Weights of a small GPT-style language model, trained from scratch on English Wikipedia: 19 layers, LayerNorm before each block.
MLP neurons of a small language model. Each row is named by its layer, matrix (up: input weights; down: output weights) and neuron, and shows model dimensions 298-361. Each number is 50 + 12 x the weight over its row's rms, rounded and kept within 0 to 99.
A block is one neuron, or neurons of one layer that tend to fire together. After each block is what it responds to, as a language model described it from the Wikipedia text at the highest values.

L11.up90:28 47 39 55 71 56 53 62 54 71 68 53 47 61 42 23 69 56 73 32 55 26 49 57 59 44 36 47 60 40 57 54 51 41 62 63 47 61 42 68 45 38 62 34 47 60 23 41 40 47 35 48 60 44 61 62 72 62 63 48 43 41 57 56
L11.down90:43 56 69 37 55 59 47 54 49 70 63 33 53 40 49 38 53 30 68 27 38 70 49 46 41 39 38 54 63 63 52 58 24 36 68 66 49 53 45 55 50 42 57 37 49 51 58 42 59 52 36 45 52 55 47 58 73 61 64 43 73 43 40 36
L11.up844:55 40 70 40 59 45 75 40 74 27 62 68 45 66 65 44 42 52 35 64 48 51 34 70 67 58 63 57 45 56 39 58 40 51 40 63 50 38 52 49 44 29 51 50 60 35 65 47 45 45 60 53 42 42 61 59 45 44 64 42 53 54 32 48
L11.down844:54 67 52 65 52 27 64 54 49 44 53 43 42 31 29 45 51 38 60 38 38 47 44 58 42 57 60 43 63 78 42 63 44 45 54 59 40 58 54 55 45 57 55 61 48 40 46 50 50 89 53 43 56 49 54 53 50 57 51 44 44 56 24 49
L11.up879:42 44 47 39 45 56 42 61 51 51 27 74 48 47 56 33 41 57 49 57 54 18 60 52 62 61 71 59 37 48 50 53 63 35 39 74 56 52 61 55 18 28 46 37 51 18 47 56 60 23 51 54 50 46 73 40 78 73 28 36 40 55 37 18
L11.down879:38 46 73 57 55 39 47 42 43 43 61 44 57 48 46 35 51 39 47 51 41 45 53 47 37 54 64 44 73 44 47 54 54 44 55 57 55 53 59 70 66 59 45 29 19 33 63 60 39 44 48 47 42 32 65 73 42 56 58 49 56 50 64 47
L11.up1373:54 38 50 54 35 53 61 60 54 48 79 50 57 70 59 37 57 48 30 38 56 41 51 43 51 45 64 75 69 59 29 53 38 40 41 55 59 35 53 34 40 51 41 45 67 34 62 58 50 46 44 57 63 59 63 58 51 42 75 41 44 42 52 33
L11.down1373:56 55 71 46 51 43 49 39 47 63 60 55 55 51 28 35 49 49 32 42 29 46 48 61 67 55 47 49 45 52 26 50 68 34 58 56 67 40 40 45 44 64 46 63 26 51 61 72 49 34 51 44 49 44 64 59 34 65 40 47 67 52 39 71
Description: Range and pair connectors

L2.up522:65 31 53 35 48 55 67 60 47 42 83 59 31 42 42 20 53 57 46 45 38 37 40 48 47 45 62 64 37 39 44 46 42 34 25 42 70 53 42 52 68 33 55 48 46 44 61 47 49 56 46 52 60 68 37 33 28 15 48 53 61 63 35 46
L2.down522:63 47 46 29 32 36 39 49 49 48 51 70 32 37 60 60 55 54 49 50 64 43 49 40 48 62 36 52 37 53 34 51 23 43 26 29 53 56 50 44 44 48 63 44 43 52 53 51 41 63 46 60 64 51 37 43 31 26 71 62 54 39 30 59
L2.up849:43 38 27 53 61 38 38 55 53 36 59 55 38 36 54 56 68 73 63 50 45 45 43 56 44 54 38 55 63 38 48 53 47 49 25 57 39 74 58 39 40 59 51 46 48 32 58 43 35 67 37 80 65 54 49 30 62 53 46 48 55 18 33 35
L2.down849:46 45 43 51 52 29 51 59 60 28 58 64 38 43 51 57 66 60 58 50 49 52 50 53 53 56 30 57 62 47 54 39 45 50 29 49 49 66 52 51 24 59 48 57 54 54 36 53 47 68 34 82 60 59 35 26 41 37 38 35 44 30 23 39
L2.up1054:62 26 61 54 58 76 62 71 52 60 71 60 40 24 37 31 55 49 52 64 59 33 57 46 52 47 42 38 42 42 50 45 58 33 34 61 51 39 57 47 57 65 46 43 45 41 78 56 33 44 66 98 45 26 46 37 56 45 26 41 63 47 49 30
L2.down1054:53 43 67 35 52 59 80 47 69 30 63 61 37 42 55 37 62 44 40 45 50 30 53 66 63 55 75 63 54 48 39 62 46 48 42 55 46 40 62 47 48 76 45 47 48 59 43 50 55 55 54 60 29 28 50 33 48 45 50 28 63 64 49 39
L2.up1267:70 50 48 63 55 78 74 64 37 39 48 29 43 41 52 40 44 52 61 35 41 40 50 58 67 64 36 55 41 50 58 45 47 34 37 78 35 44 16 16 54 49 49 63 43 48 64 46 51 51 40 56 53 73 63 47 66 49 55 69 49 40 42 40
L2.down1267:54 48 48 54 34 70 65 57 52 35 47 36 65 48 46 43 38 46 62 34 54 32 52 50 41 49 55 66 48 53 57 48 36 23 44 49 41 35 43 39 36 57 50 64 48 33 36 47 37 82 45 80 45 61 50 42 45 42 46 63 52 34 42 29
Description: Opening syllable fragments

L14.up785:32 31 45 48 54 51 44 54 34 34 42 39 45 45 47 49 72 56 58 57 36 60 49 54 56 63 57 27 67 50 51 51 48 24 52 55 39 71 53 48 58 51 61 56 26 33 48 54 35 54 54 54 32 41 48 49 34 43 67 58 39 41 38 57
L14.down785:47 44 58 43 29 49 42 46 30 55 42 34 44 33 34 44 36 46 48 54 21 60 36 70 50 55 58 50 60 45 50 38 51 64 33 60 49 52 45 26 48 54 24 49 52 45 49 43 52 38 73 52 64 80 42 56 75 46 44 62 48 36 40 66
Description: Range and pair separators

L14.up213:59 59 26 61 54 64 56 58 67 71 42 39 43 59 42 63 54 54 71 41 30 54 63 63 50 52 61 28 38 45 53 42 44 48 59 50 73 40 53 38 58 42 39 52 35 62 59 44 77 63 32 63 75 29 53 52 49 54 35 61 50 52 23 62
L14.down213:52 49 43 25 51 69 56 52 53 75 59 51 31 49 57 44 52 43 45 27 46 85 51 73 37 43 68 51 58 51 36 36 46 37 61 48 77 31 52 54 29 55 63 57 49 50 65 47 55 58 32 45 62 43 56 30 32 48 41 68 44 39 28 39
Description: Predictable continuations and table rows

L11.up315:78 48 29 46 41 69 60 29 75 30 65 67 31 55 40 40 48 55 66 27 53 46 41 66 42 43 67 42 40 41 51 45 45 48 48 36 57 53 60 46 40 38 42 49 50 61 38 34 26 54 42 56 45 59 34 40 92 51 42 54 52 74 60 54
L11.down315:40 39 47 58 49 58 45 51 62 38 56 62 41 55 35 72 32 60 35 52 42 42 54 69 53 61 65 42 54 66 44 55 52 56 26 47 69 39 49 40 57 59 59 49 49 52 56 48 79 53 58 38 32 37 39 44 56 43 59 60 39 48 59 49
L11.up884:59 45 43 53 39 51 56 39 51 53 58 80 49 53 42 28 73 55 49 54 67 43 49 42 71 43 59 33 51 47 43 56 36 66 43 16 60 56 60 43 32 49 43 56 55 63 74 54 51 59 47 52 46 41 54 57 43 47 53 46 56 56 62 50
L11.down884:34 50 35 52 48 56 64 49 58 45 50 23 73 24 53 51 50 67 34 34 60 39 57 54 32 50 56 56 52 86 60 46 49 52 55 38 62 35 63 38 56 37 47 49 50 44 44 44 43 59 52 38 35 47 39 65 60 58 32 57 69 42 40 33
L11.up923:44 42 49 75 38 31 79 62 49 59 51 31 48 55 31 41 57 33 61 78 45 36 48 49 57 73 46 45 58 50 63 51 56 44 57 39 43 44 37 44 54 28 49 54 44 65 76 43 40 55 31 20 54 61 58 63 65 50 61 46 75 62 46 45
L11.down923:52 85 56 74 49 52 39 42 56 46 67 52 58 69 42 40 55 59 45 37 50 20 54 66 42 52 78 44 60 40 43 55 55 45 58 54 40 42 39 63 54 73 45 60 42 38 32 63 46 55 49 44 59 55 58 52 52 66 38 46 46 42 22 30
L11.up1165:55 37 42 41 74 49 53 21 41 53 46 48 63 37 56 37 50 48 52 82 47 51 51 64 44 57 61 45 59 53 37 62 32 48 47 46 43 49 43 55 73 62 52 64 38 55 51 13 50 46 40 75 47 55 50 28 49 50 60 60 46 45 54 61
L11.down1165:82 43 49 52 46 42 40 49 54 52 62 60 48 50 64 44 46 41 39 62 50 37 64 55 67 50 50 31 57 55 35 45 30 40 40 55 65 60 44 48 57 40 29 39 64 50 43 81 37 53 55 62 50 45 43 56 23 36 60 50 46 41 37 38
Description: Mid-word name fragments